Part of a small language model's weights.
Training: a variant of Adam for these matrices, 727M tokens, 5545 steps.
MLP neurons of a small language model. Each row is named by its layer, matrix (up: input weights; down: output weights) and neuron, and shows model dimensions 16-111. Each number is 50 + 12 x the weight over its row's rms, rounded and kept within 0 to 99.
After each neuron's rows, "fires before" lists the tokens most often just after its 100 highest values on Wikipedia text that the model never trained on.

L5.up154:49 53 48 52 47 52 58 65 40 52 54 33 59 67 46 46 42 44 70 42 12 68 52 36 46 33 49 42 52 70 49 31 47 35 60 71 54 52 31 46 28 57 56 49 50 34 29 44 30 63 57 55 44 54 62 55 43 41 37 38 50 25 57 45 42 52 51 46 60 63 48 48 57 47 39 41 47 62 59 71 45 59 41 47 40 45 64 44 51 53 54 67 61 49 60 44
L5.down154:54 42 43 28 52 59 41 55 27 79 66 45 62 51 46 45 51 64 68 47 72 55 41 44 57 30 34 32 47 46 27 39 25 53 57 53 46 70 39 49 49 54 72 45 19 46 32 48 31 65 45 46 62 60 42 49 34 48 42 45 61 37 45 62 51 60 35 51 59 46 72 77 69 44 50 42 39 51 47 43 55 49 59 66 47 31 49 56 58 38 53 57 60 48 63 41
fires before: "\n", "-", "$", " and", " "

L17.up399:41 40 66 26 42 49 34 58 35 55 39 57 45 55 50 44 32 52 60 64 54 66 49 38 49 57 39 47 47 60 42 49 47 46 45 49 58 78 45 43 28 66 59 67 66 31 43 46 46 37 43 53 61 42 66 44 57 55 50 66 45 45 35 42 48 33 50 33 62 40 55 61 44 31 54 59 52 49 34 47 75 44 74 61 44 49 55 54 51 44 40 35 49 52 70 39
L17.down399:21 34 54 32 70 49 45 59 52 56 57 31 55 51 50 42 51 60 45 56 28 41 57 60 36 52 60 31 33 55 59 36 60 42 49 42 40 66 33 69 68 65 51 57 35 50 32 62 45 55 60 71 54 74 43 46 38 52 65 31 36 45 60 51 36 55 71 58 60 36 30 55 47 56 57 73 36 56 50 52 46 56 55 39 36 51 51 23 49 45 56 42 62 37 52 41
fires before: "9", "8", "2", "ra"

L22.up139:60 50 39 56 39 68 68 40 47 50 41 52 47 40 55 49 61 53 36 49 30 68 56 38 59 49 56 50 51 39 65 30 62 48 67 65 58 66 29 38 62 48 31 35 44 47 49 47 56 25 53 32 44 55 57 46 56 42 63 44 47 53 27 53 40 28 32 64 65 38 35 50 70 36 53 63 44 70 47 66 59 44 44 49 54 60 39 37 49 37 40 65 50 49 73 41
L22.down139:62 82 39 41 83 56 44 66 45 34 53 77 47 53 33 54 41 45 72 72 42 49 45 47 40 44 31 47 62 53 56 46 45 54 35 40 54 46 59 55 52 55 45 65 60 58 58 63 57 67 44 80 59 51 39 40 31 55 49 51 61 51 42 43 55 51 37 44 45 51 46 60 52 39 46 50 54 64 51 34 37 41 27 70 49 62 60 36 63 43 59 31 41 53 49 41
fires before: "0", "5", "4", "8", "7", "2"

L12.up277:38 42 45 38 27 63 52 46 55 41 57 48 48 60 62 50 57 51 70 61 51 76 48 45 54 28 42 73 35 27 56 46 43 41 38 54 54 45 36 61 61 54 65 30 53 65 37 67 43 53 74 49 34 57 45 53 47 40 56 41 54 56 35 13 52 66 62 35 57 45 42 51 33 57 53 68 44 54 47 44 52 52 41 22 49 44 63 63 27 50 43 51 58 35 41 61
L12.down277:48 46 73 62 49 41 49 72 29 52 44 19 54 69 52 61 55 58 61 67 37 55 55 35 59 77 68 41 68 60 60 73 42 39 46 50 64 34 49 28 54 42 41 65 44 39 35 49 49 19 46 43 67 55 52 56 61 49 15 52 58 41 35 53 59 59 36 54 53 55 50 58 43 50 77 51 51 48 62 38 37 32 77 49 52 58 35 47 60 42 45 53 37 44 40 68
fires before: "\n", " |"

L5.up356:56 33 54 66 44 50 71 56 40 39 84 34 54 42 58 36 28 36 37 52 45 58 61 49 63 66 47 65 49 38 38 49 47 34 61 49 51 50 43 58 52 55 60 57 50 56 37 34 29 60 65 45 34 39 45 58 56 39 37 50 44 34 41 46 46 58 35 55 61 36 59 35 27 37 68 44 49 57 66 44 50 48 41 61 44 76 51 36 58 35 50 63 35 70 62 68
L5.down356:38 40 39 49 47 53 61 57 63 56 59 28 68 68 77 56 44 64 62 29 58 56 41 70 49 56 57 32 04 49 46 38 46 35 61 65 60 71 38 46 67 49 51 42 59 56 35 50 46 53 65 38 40 50 32 44 53 38 54 50 69 64 50 50 60 64 32 39 71 44 65 50 46 46 29 53 43 55 47 54 59 56 53 47 39 51 61 55 46 44 48 64 54 48 43 30
fires before: "\n"

L8.up290:47 30 20 76 53 72 72 52 52 52 52 60 54 58 45 46 47 61 37 40 36 57 40 46 54 71 41 63 38 42 38 56 54 48 51 56 37 57 57 31 35 64 39 70 41 42 46 19 52 50 55 46 43 54 53 46 39 44 25 50 58 51 48 34 58 55 55 48 53 48 51 65 35 46 65 44 42 67 41 55 54 64 58 46 61 39 28 43 56 40 52 61 58 69 42 49
L8.down290:52 53 36 54 58 49 55 54 48 51 49 86 53 41 33 53 37 70 37 67 45 59 36 53 49 63 44 70 49 40 49 38 74 67 37 45 25 55 53 68 49 67 46 55 56 52 51 33 47 24 34 62 61 50 47 44 56 62 45 47 60 56 24 33 61 39 43 36 37 33 60 50 35 30 43 41 48 42 40 62 50 69 49 57 56 47 47 67 54 39 53 60 44 43 49 39
fires before: " in", " by", " to", " ", " as", " on"

L5.up625:56 26 52 48 45 56 70 64 51 69 52 29 57 67 50 39 38 36 57 37 27 72 44 34 55 44 43 37 46 41 45 37 47 50 54 45 52 66 46 63 51 56 32 49 54 55 36 45 32 68 64 50 46 45 55 47 44 27 52 51 61 20 43 47 37 58 42 47 68 37 42 61 54 66 60 42 40 47 59 47 45 46 38 32 32 56 35 44 14 52 48 71 42 54 53 59
L5.down625:36 47 68 61 44 47 71 68 38 60 59 61 54 71 51 34 48 54 41 22 46 33 56 52 51 44 43 33 09 54 52 56 44 64 53 65 59 49 53 41 58 47 54 59 36 49 35 61 38 62 67 43 24 54 28 46 40 29 45 59 32 33 55 65 32 62 26 53 58 49 72 66 51 60 55 43 41 44 65 38 59 33 51 44 57 38 45 60 22 55 46 59 40 44 66 58
fires before: "\n", " "

L20.up163:47 53 61 59 81 36 59 43 54 50 58 66 63 78 41 55 22 44 28 34 44 66 41 40 73 35 31 56 29 49 68 63 51 47 47 47 57 47 36 54 42 64 71 53 54 62 37 54 46 33 36 51 68 51 60 31 41 47 57 50 61 42 55 38 59 48 61 45 52 62 54 77 44 36 58 60 65 56 37 68 33 45 66 31 28 41 40 49 37 38 66 71 56 55 23 56
L20.down163:67 46 42 26 41 63 48 60 68 47 35 76 38 51 29 54 60 52 77 70 41 43 48 57 29 42 20 54 61 42 66 61 51 32 55 19 38 74 55 44 60 80 52 57 60 26 45 44 54 58 55 44 70 47 57 39 62 49 41 71 51 23 54 58 49 46 47 37 44 52 35 51 61 64 42 51 50 58 81 62 55 58 55 53 50 45 57 55 53 52 51 43 47 54 54 46
fires before: "s", "es", " is", " be"

L22.up251:60 58 45 52 59 65 56 49 48 68 61 69 42 65 70 38 49 46 59 61 46 55 64 42 49 35 53 50 57 37 68 55 50 52 56 52 55 54 33 42 62 33 25 51 49 44 38 45 52 49 64 33 41 56 73 34 39 21 49 48 69 45 51 39 40 48 19 55 72 56 60 44 70 58 43 67 38 63 69 43 46 42 45 49 58 77 41 40 45 36 66 77 33 43 61 46
L22.down251:47 78 25 71 71 33 50 52 40 61 38 29 59 44 47 52 42 55 40 49 38 65 59 31 46 52 55 42 57 51 50 50 63 71 47 42 57 46 48 38 48 37 64 57 40 53 64 53 54 40 33 52 51 51 30 48 69 51 51 49 55 56 44 51 56 47 34 78 46 61 64 52 44 52 51 51 64 43 51 49 44 48 34 49 45 55 45 51 51 45 64 51 37 44 66 60
fires before: "0", "1", "-", "6", "7", " |"

L4.up52:45 45 35 56 54 36 69 33 35 61 66 51 66 47 62 24 43 40 63 47 31 54 40 49 47 34 31 46 32 42 22 44 53 52 65 61 34 67 43 38 46 67 51 42 54 52 31 48 44 57 70 31 50 58 68 64 44 47 28 39 51 25 69 32 40 56 38 51 73 55 66 43 55 63 65 43 29 71 39 60 55 50 61 35 51 43 67 40 54 53 54 40 57 70 43 59
L4.down52:37 39 54 60 34 48 70 47 46 54 74 62 81 67 62 24 45 33 55 41 31 53 46 39 49 32 31 47 03 38 19 52 48 53 46 72 41 61 35 53 53 60 59 43 54 56 39 44 33 60 61 19 26 52 63 64 57 45 44 49 63 45 68 38 36 45 40 60 70 65 68 48 53 51 59 55 34 58 45 63 63 42 57 38 63 43 62 38 32 43 50 64 52 73 38 59
fires before: "\n"

L15.up33:59 39 47 36 13 52 61 43 55 42 44 51 57 43 60 49 58 56 48 54 43 40 67 31 53 58 45 41 50 63 48 79 57 56 53 26 34 56 61 52 44 59 54 38 41 28 32 46 45 68 51 55 48 37 65 39 39 55 37 51 38 50 39 59 66 55 38 69 83 58 41 29 49 36 59 56 54 54 45 80 64 68 37 59 45 50 41 41 32 44 64 49 53 45 37 58
L15.down33:63 39 63 43 37 40 28 62 41 39 31 63 54 49 37 70 75 52 41 62 28 47 34 49 52 46 53 32 67 59 50 72 24 47 57 60 45 40 71 39 32 29 60 40 51 48 50 66 43 56 35 45 87 60 62 47 51 38 44 40 62 43 55 71 39 44 53 49 36 58 67 57 41 69 43 58 65 76 49 42 41 54 48 69 44 55 68 42 37 52 58 50 24 40 31 39
fires before: "s"

L6.up488:36 43 42 48 46 52 56 52 29 77 67 43 66 53 60 39 32 52 55 47 33 69 39 41 45 41 31 53 41 30 35 54 54 53 55 49 48 55 13 38 67 52 43 38 40 53 47 48 35 74 77 46 47 65 69 69 55 29 35 46 58 31 41 35 28 50 32 51 54 66 59 40 63 56 52 56 49 57 59 59 56 60 58 51 51 37 53 47 41 56 56 64 45 60 56 42
L6.down488:39 46 50 53 48 49 73 52 38 66 70 60 72 72 64 48 39 45 56 47 39 61 38 46 47 34 34 56 11 36 27 63 40 56 57 55 40 81 42 54 56 44 59 43 31 48 32 48 30 61 68 29 18 64 64 56 44 47 38 45 60 40 67 41 43 32 46 72 62 65 59 53 62 39 28 62 59 57 45 72 70 47 62 35 50 36 66 41 42 49 55 59 58 58 50 52
fires before: "\n", "$"

L13.up330:29 32 73 54 44 36 66 43 36 54 55 28 54 68 56 50 49 52 48 55 44 44 63 42 45 46 51 67 48 35 42 52 67 32 43 55 73 52 31 56 41 62 41 62 48 36 41 68 42 62 40 40 44 59 48 40 71 55 57 64 75 43 59 43 63 50 46 54 55 41 64 62 52 58 62 57 46 47 60 64 65 61 40 44 48 62 36 28 35 64 54 74 44 43 64 64
L13.down330:50 33 61 53 50 62 46 56 56 59 51 00 56 40 48 57 50 62 45 48 42 55 52 62 57 50 42 63 51 54 66 57 44 53 31 43 52 52 45 57 42 55 48 45 50 55 52 55 42 55 50 61 54 34 58 50 55 47 59 54 57 51 64 52 53 46 51 50 57 46 51 42 72 42 58 54 48 55 42 65 48 51 57 52 57 48 51 42 58 53 43 48 47 42 49 53
fires before: "\n"

L2.up652:49 50 48 48 45 54 74 43 32 56 41 51 53 44 52 24 67 54 72 59 35 68 45 40 41 35 46 39 47 50 61 55 62 63 46 64 43 61 66 36 39 57 62 49 40 72 39 44 58 46 60 40 71 53 51 57 56 36 62 73 48 26 65 28 51 30 51 27 55 62 54 48 58 58 80 63 30 62 61 59 47 58 43 64 57 60 61 58 47 49 28 39 39 58 57 52
L2.down652:46 49 58 50 39 60 45 53 35 47 52 73 53 49 47 24 56 66 74 70 47 49 43 36 38 44 40 31 23 50 52 73 55 53 53 57 44 45 66 52 10 41 53 49 48 77 36 51 48 42 52 51 63 68 58 60 52 42 64 49 55 41 48 39 55 37 53 52 48 49 30 43 70 37 58 70 33 58 60 54 42 42 49 55 64 41 72 57 31 47 34 48 25 65 74 32
fires before: "\n", "2", "0", " |", "1"

L20.up506:46 67 49 67 43 48 69 17 57 64 65 61 61 51 35 46 35 58 56 65 39 63 64 47 37 48 65 48 47 25 36 41 46 42 58 53 68 58 32 63 50 62 44 51 42 22 52 76 53 49 38 34 50 58 64 45 52 53 42 62 73 29 53 42 34 44 37 63 43 39 49 57 56 44 36 51 47 74 50 56 40 63 71 39 52 59 40 57 51 72 59 67 39 40 51 37
L20.down506:47 42 41 50 47 61 43 64 33 36 32 51 53 40 62 72 65 49 52 56 63 39 36 36 52 75 54 51 71 59 59 62 62 69 36 40 44 42 72 52 67 52 35 50 60 45 42 49 54 58 58 85 73 74 49 77 47 42 48 48 55 21 46 54 52 23 53 42 64 42 15 38 48 39 65 46 56 50 38 46 35 43 44 64 45 38 55 48 53 40 63 68 57 48 54 42
fires before: "3", "9", "4", "5", "2", "6"

L2.up390:45 49 58 47 34 70 62 38 30 59 49 54 44 67 56 32 45 51 63 54 50 66 54 23 46 38 62 51 46 40 49 43 35 58 56 57 46 76 39 19 41 50 60 33 48 52 50 36 40 51 54 40 67 50 47 65 65 33 47 61 71 51 52 75 48 52 53 32 57 61 61 58 57 42 51 60 39 70 31 39 66 62 44 49 37 68 42 54 54 56 35 74 24 69 49 41
L2.down390:02 62 56 35 43 59 52 48 31 43 69 44 59 75 45 29 37 40 66 52 62 43 55 33 41 49 62 51 43 59 31 43 40 45 60 46 33 64 49 58 60 62 49 45 44 53 35 44 25 76 52 40 44 55 41 55 49 50 58 45 64 47 63 60 46 43 40 43 44 49 58 73 58 37 41 79 56 75 64 49 54 54 43 62 53 44 56 40 36 49 48 45 30 51 54 31
fires before: "\n", "---|---|---|---|", " Platinum", " |", " "

L20.up96:24 44 63 56 60 30 44 40 38 67 46 50 71 59 64 51 52 47 65 29 66 40 54 45 50 47 47 47 42 11 59 40 57 33 47 59 19 45 47 53 36 59 54 38 54 70 43 32 46 48 49 35 45 53 38 40 54 41 49 54 62 41 32 52 49 75 52 54 50 75 67 60 63 36 52 63 63 52 26 68 52 70 45 34 47 53 61 50 53 61 66 76 60 38 45 50
L20.down96:54 58 36 41 44 77 49 52 44 61 48 46 56 56 66 33 64 58 77 41 68 42 47 57 50 60 36 59 73 48 57 38 35 64 32 42 46 45 59 16 51 47 55 41 53 55 38 59 44 49 42 51 51 69 58 55 53 30 43 32 42 28 60 16 52 48 58 42 32 42 39 62 37 55 24 57 65 56 43 58 49 71 55 26 54 44 69 67 47 51 64 30 67 44 49 47
fires before: "s", "ed", " The"

L11.up578:29 52 36 39 31 71 47 51 37 47 55 44 60 53 57 49 57 62 38 31 28 50 42 39 60 44 46 62 46 34 47 70 65 29 67 62 64 60 42 46 39 28 73 48 51 61 27 74 52 50 73 52 53 29 58 63 62 39 73 48 54 53 45 17 46 69 45 35 65 72 58 36 47 68 56 54 52 42 30 61 45 43 67 48 61 51 57 47 39 34 47 53 51 45 47 82
L11.down578:56 42 74 71 47 36 64 58 30 51 32 27 56 63 38 55 56 42 55 62 58 67 40 34 55 42 40 44 50 70 51 49 37 61 40 40 66 63 50 45 43 73 46 51 44 40 52 53 54 57 62 50 44 56 40 39 65 80 42 27 51 42 25 40 46 51 75 69 45 52 42 53 50 60 40 44 24 57 70 40 60 54 38 40 53 47 57 42 61 50 40 52 46 51 51 52
fires before: "\n", "tic", " T"

L12.up201:43 32 78 64 43 72 62 48 32 61 52 35 52 80 60 48 52 60 56 57 20 62 59 41 53 45 48 73 52 45 49 62 40 37 42 54 56 44 23 60 44 65 35 57 42 48 33 70 34 47 52 44 43 47 49 43 50 48 63 60 67 40 46 39 57 64 45 56 63 34 73 56 57 66 66 46 34 42 54 64 56 39 33 42 40 52 45 33 47 52 56 65 41 41 48 69
L12.down201:39 33 58 51 48 53 61 58 35 57 57 00 62 51 50 51 55 64 42 52 39 41 46 53 57 56 56 62 61 44 60 50 48 49 39 55 75 63 51 60 42 57 48 53 47 39 37 53 37 49 49 51 43 50 50 45 50 49 54 50 65 44 57 51 56 51 50 50 69 43 59 60 66 63 57 47 36 59 48 65 59 43 52 58 56 50 45 55 51 56 44 43 44 37 62 56
fires before: "\n"

L17.up476:61 41 32 50 29 60 58 47 75 54 49 58 56 69 35 39 45 57 36 57 49 61 45 48 55 56 62 51 13 45 20 54 35 44 54 40 50 61 67 52 48 48 34 79 27 34 80 44 61 38 42 27 53 58 45 43 57 49 48 48 70 52 51 46 54 59 55 59 55 54 71 80 56 35 65 55 36 58 56 37 70 52 43 44 40 54 24 47 37 32 44 60 50 53 48 36
L17.down476:52 34 27 67 51 45 65 56 58 36 48 81 49 42 53 54 46 69 44 59 54 62 26 29 44 62 51 45 37 54 56 30 45 51 59 41 60 43 41 39 49 56 27 42 58 44 49 57 55 59 37 41 60 30 41 40 57 44 35 64 43 62 38 65 39 64 78 41 58 29 51 68 48 52 63 34 56 47 37 43 53 47 36 69 42 47 28 44 36 37 40 49 64 29 73 64
fires before: " in", " from", " on", " out", " at", " to"

L2.up615:45 48 56 61 38 51 57 58 32 65 55 32 48 57 67 38 34 65 75 45 55 33 49 30 60 53 61 56 46 63 37 54 51 55 48 71 33 59 31 39 46 51 72 47 51 69 36 34 40 59 33 44 45 68 27 52 62 35 36 69 65 44 42 64 64 68 44 41 56 64 41 47 51 26 54 49 54 71 51 34 39 61 42 64 61 52 45 27 47 50 52 56 33 43 55 39
L2.down615:57 64 45 43 45 74 60 48 43 56 66 41 67 84 48 28 53 61 68 48 39 48 43 50 53 56 37 46 20 61 40 48 47 42 47 69 14 63 33 35 51 60 63 39 50 58 17 35 45 60 56 36 45 63 52 42 45 45 58 59 53 44 62 64 48 51 36 42 42 49 55 67 59 33 43 56 52 72 60 67 37 68 47 47 50 53 47 46 41 53 44 49 41 56 62 48
fires before: "\n", "---|---|---|---|", " |", ":", " (", " of"

L2.up264:46 38 46 56 30 59 63 51 47 46 56 49 80 55 76 46 52 51 39 55 35 71 53 42 50 42 40 67 42 51 28 38 51 51 56 63 47 66 43 56 57 53 50 46 56 49 56 39 21 66 70 29 49 62 52 63 35 60 42 50 54 55 43 55 32 53 65 68 57 30 61 47 45 49 55 53 31 43 35 42 57 69 45 24 48 65 39 40 31 47 40 68 46 49 52 61
L2.down264:54 49 44 63 28 52 69 54 47 44 62 73 67 34 60 31 44 50 44 58 43 58 59 62 58 19 38 53 37 22 26 34 40 82 54 64 45 74 54 36 41 48 50 52 51 53 41 39 30 65 67 21 39 61 52 73 40 45 35 42 56 54 75 57 34 53 66 72 62 45 56 51 61 62 56 46 38 54 47 31 41 68 58 39 60 44 49 43 35 53 34 62 53 37 35 61
fires before: "\n", "|", "is", "uk", "ough", "end"

L2.up424:53 47 32 72 35 67 67 44 32 51 48 32 52 54 61 45 35 47 48 56 51 71 57 34 50 55 54 58 34 48 44 42 54 42 43 60 40 60 37 28 29 42 57 46 50 65 37 24 55 54 52 46 39 50 39 61 57 43 43 72 47 35 44 58 50 48 63 36 58 57 30 52 53 38 54 45 49 65 64 41 36 43 70 60 67 47 46 53 52 61 58 49 56 66 54 52
L2.down424:47 54 36 44 34 70 61 48 48 55 64 54 51 59 63 47 44 70 55 54 43 47 46 44 52 62 52 52 26 58 48 66 56 30 46 56 27 61 32 40 31 48 59 59 51 50 43 31 61 56 30 41 44 41 45 40 53 64 52 52 41 34 54 66 47 36 61 57 48 44 40 47 65 41 61 44 42 73 63 47 33 36 68 47 52 49 58 48 44 56 49 46 37 66 67 45
fires before: " |", "."

L20.up628:48 64 35 53 37 35 71 67 39 61 57 59 68 59 56 55 54 68 49 56 55 51 57 43 61 47 51 46 52 24 34 33 41 57 39 50 39 45 58 56 44 46 28 74 60 32 58 27 61 30 41 35 40 48 46 21 68 45 63 43 59 49 49 43 44 39 55 43 63 47 52 52 52 30 64 49 44 41 36 53 64 41 27 55 56 48 41 61 53 28 45 52 50 75 66 52
L20.down628:52 49 37 42 46 42 26 56 39 55 24 84 48 56 56 47 30 68 59 58 34 37 38 56 46 57 53 46 81 52 36 53 51 54 55 46 60 29 50 47 51 65 47 31 28 37 56 53 34 58 60 85 51 52 53 49 49 74 49 47 49 58 43 66 49 51 53 26 57 38 55 65 58 48 60 54 40 68 53 28 58 44 51 51 43 73 52 41 64 49 54 73 41 75 62 65
fires before: " in", " to", " on", " from", " by", " at"

L8.up284:50 24 63 63 35 57 54 31 36 46 73 42 48 69 43 54 52 56 54 48 48 67 46 76 41 53 39 54 39 51 45 60 37 48 40 43 39 60 30 37 48 51 65 30 69 56 36 30 46 75 56 57 33 45 56 55 58 45 52 61 67 40 69 78 69 23 42 49 60 54 50 48 41 70 60 58 27 41 61 50 62 57 54 44 48 67 50 48 45 41 49 54 34 71 52 64
L8.down284:55 56 56 64 46 51 63 44 39 47 59 68 63 60 37 54 43 44 72 23 46 44 59 56 59 68 57 36 53 43 39 48 62 35 55 38 35 71 52 59 39 55 59 51 82 21 86 54 51 32 62 82 62 51 38 51 60 54 50 46 42 50 43 57 47 58 29 49 45 45 43 38 54 65 26 60 48 56 61 56 48 48 55 58 46 36 58 49 41 50 46 47 45 56 42 35
fires before: " ", ".", " Sport", "s"

L13.up494:42 40 72 59 38 66 50 50 34 68 50 35 60 73 62 48 47 55 56 53 30 53 58 47 47 55 53 80 49 41 50 62 61 38 37 69 63 42 35 55 40 64 37 64 43 42 31 62 43 52 50 45 38 48 51 49 59 54 51 49 69 42 41 36 67 62 52 54 69 38 59 51 63 74 68 52 23 46 55 75 61 41 41 44 43 57 48 35 43 56 52 67 36 45 52 70
L13.down494:49 40 61 64 35 57 51 57 38 53 49 00 54 53 54 59 49 58 53 57 42 52 55 55 50 59 58 64 63 47 65 47 56 45 40 48 61 43 48 53 51 61 47 54 42 46 45 54 45 50 54 58 47 42 50 49 54 45 52 52 61 43 39 45 59 52 51 47 64 48 55 48 58 56 68 52 44 48 54 59 55 52 50 53 49 58 49 40 52 58 46 62 41 44 45 55
fires before: "\n"

L6.up115:44 50 73 54 53 49 55 36 47 73 34 41 69 54 30 39 69 31 50 44 46 69 43 15 51 57 51 58 48 29 42 70 38 65 63 52 45 37 46 46 49 48 56 50 68 47 28 45 50 56 55 42 38 56 46 58 61 60 55 70 44 27 61 31 58 54 42 47 48 67 67 48 70 50 60 63 37 46 44 62 55 46 57 54 56 58 57 46 56 54 47 40 49 59 48 41
L6.down115:45 73 57 29 58 45 71 38 44 68 46 82 51 59 51 64 82 61 44 47 59 58 46 31 38 55 30 51 36 49 32 41 39 49 68 47 61 65 48 57 32 63 54 50 60 48 51 59 53 58 56 31 34 46 41 41 45 33 46 46 59 32 67 50 36 56 51 62 45 48 46 52 55 61 46 56 65 54 27 47 47 42 51 47 46 55 58 39 50 45 58 71 42 51 47 44
fires before: "1", "2", "0", " |", ".", "s"

L15.up261:36 32 65 57 39 60 56 40 43 53 52 53 60 54 57 48 59 44 46 42 48 45 61 20 35 52 45 52 45 42 50 37 61 53 50 61 64 74 29 33 32 60 53 43 50 51 78 61 56 45 57 47 33 54 45 42 46 48 67 77 61 55 35 30 63 32 75 38 57 36 48 32 45 44 46 47 52 47 57 51 80 44 44 39 49 73 71 47 48 66 53 48 51 58 40 64
L15.down261:60 39 78 21 52 38 59 64 57 69 49 17 55 49 50 34 59 49 60 42 40 44 40 41 66 55 45 37 28 66 54 55 45 37 62 60 42 49 51 43 37 55 49 39 38 54 73 45 65 49 39 57 38 47 25 56 59 34 47 48 31 52 62 42 50 52 64 52 68 48 42 57 55 46 44 31 35 62 51 42 47 35 44 55 44 52 53 67 51 50 51 41 47 42 63 36
fires before: "0", "2", "9", ":", " of"

L13.up344:41 40 74 68 53 67 49 53 33 59 65 31 54 70 60 53 48 50 54 50 27 53 67 40 47 51 48 80 52 47 50 57 61 45 47 51 68 64 40 55 48 70 39 58 41 35 24 63 39 49 48 40 45 50 49 50 61 63 58 47 68 50 41 48 56 60 37 52 54 48 51 57 62 69 58 48 33 45 52 73 62 42 41 44 44 64 45 42 40 58 51 61 31 45 58 64
L13.down344:46 44 52 53 45 50 54 55 37 57 51 00 56 45 44 65 42 60 54 50 41 49 47 65 49 54 55 55 77 54 61 45 51 58 43 53 60 46 56 58 49 51 54 53 47 48 45 49 46 52 55 58 46 47 52 42 53 47 50 48 61 42 49 56 51 45 54 56 62 56 50 57 58 56 63 48 44 46 50 63 57 52 48 51 52 52 52 42 56 61 49 49 47 37 55 49
fires before: "\n"

L4.up506:39 30 63 59 36 60 76 33 26 57 62 23 66 64 62 46 48 47 45 36 34 63 38 22 52 44 41 50 41 58 39 36 39 61 59 66 28 69 35 46 49 71 58 30 44 59 36 37 34 60 65 34 52 44 68 57 48 37 36 69 47 23 66 43 45 40 49 46 67 49 53 47 46 37 56 38 37 71 49 49 56 44 62 41 59 53 48 44 42 47 50 60 67 64 51 44
L4.down506:37 60 45 60 44 59 72 45 43 58 55 63 59 63 49 28 53 36 45 32 25 52 54 46 37 40 46 69 00 38 28 57 46 69 45 76 41 68 48 59 56 57 61 55 45 54 41 28 42 66 49 27 42 36 45 59 56 50 33 50 55 49 47 44 54 27 42 47 73 77 63 59 58 42 75 57 47 57 36 51 56 39 59 41 56 42 49 37 27 36 43 60 59 61 38 49
fires before: "\n"

L20.up535:40 45 56 62 25 42 52 62 55 40 44 58 56 74 55 65 67 31 60 41 45 50 62 49 57 62 35 49 54 21 55 41 64 72 36 60 25 43 53 47 38 53 65 45 55 60 51 65 39 52 40 51 47 58 44 35 43 39 37 55 54 54 45 48 57 37 41 47 50 72 33 66 50 46 52 60 63 60 35 68 64 52 39 40 35 50 75 35 30 61 45 52 50 53 44 41
L20.down535:49 51 50 33 42 66 46 52 57 48 46 58 64 71 48 59 49 65 52 46 53 63 48 37 37 54 46 45 34 45 53 48 37 57 51 54 52 55 49 55 37 42 71 54 77 40 66 56 62 45 37 75 58 75 62 59 51 38 58 51 55 34 41 60 41 51 68 39 42 45 34 66 45 63 65 58 52 43 56 80 43 64 57 15 38 55 44 34 55 58 34 59 33 30 24 26
fires before: "s"

L12.up647:43 41 71 59 40 66 51 48 31 61 47 36 53 72 59 49 44 56 58 52 36 67 51 42 47 51 47 70 45 39 50 65 58 37 45 66 64 39 26 59 42 64 40 63 35 51 27 65 47 54 61 44 37 47 55 44 55 44 49 41 71 42 39 24 61 70 51 55 66 40 69 52 51 65 64 52 28 50 61 64 62 46 41 43 49 54 52 33 47 56 55 60 33 44 53 68
L12.down647:39 31 72 67 37 58 47 58 39 57 51 00 60 62 58 54 51 57 53 60 36 50 60 50 45 58 54 66 52 46 57 57 57 38 35 51 67 45 48 53 46 63 46 56 43 39 32 62 44 52 46 51 43 46 48 50 54 53 53 50 64 44 39 43 59 51 48 51 61 45 53 55 54 63 68 49 36 45 54 66 53 45 45 52 51 57 48 38 47 59 45 64 41 43 45 64
fires before: "\n"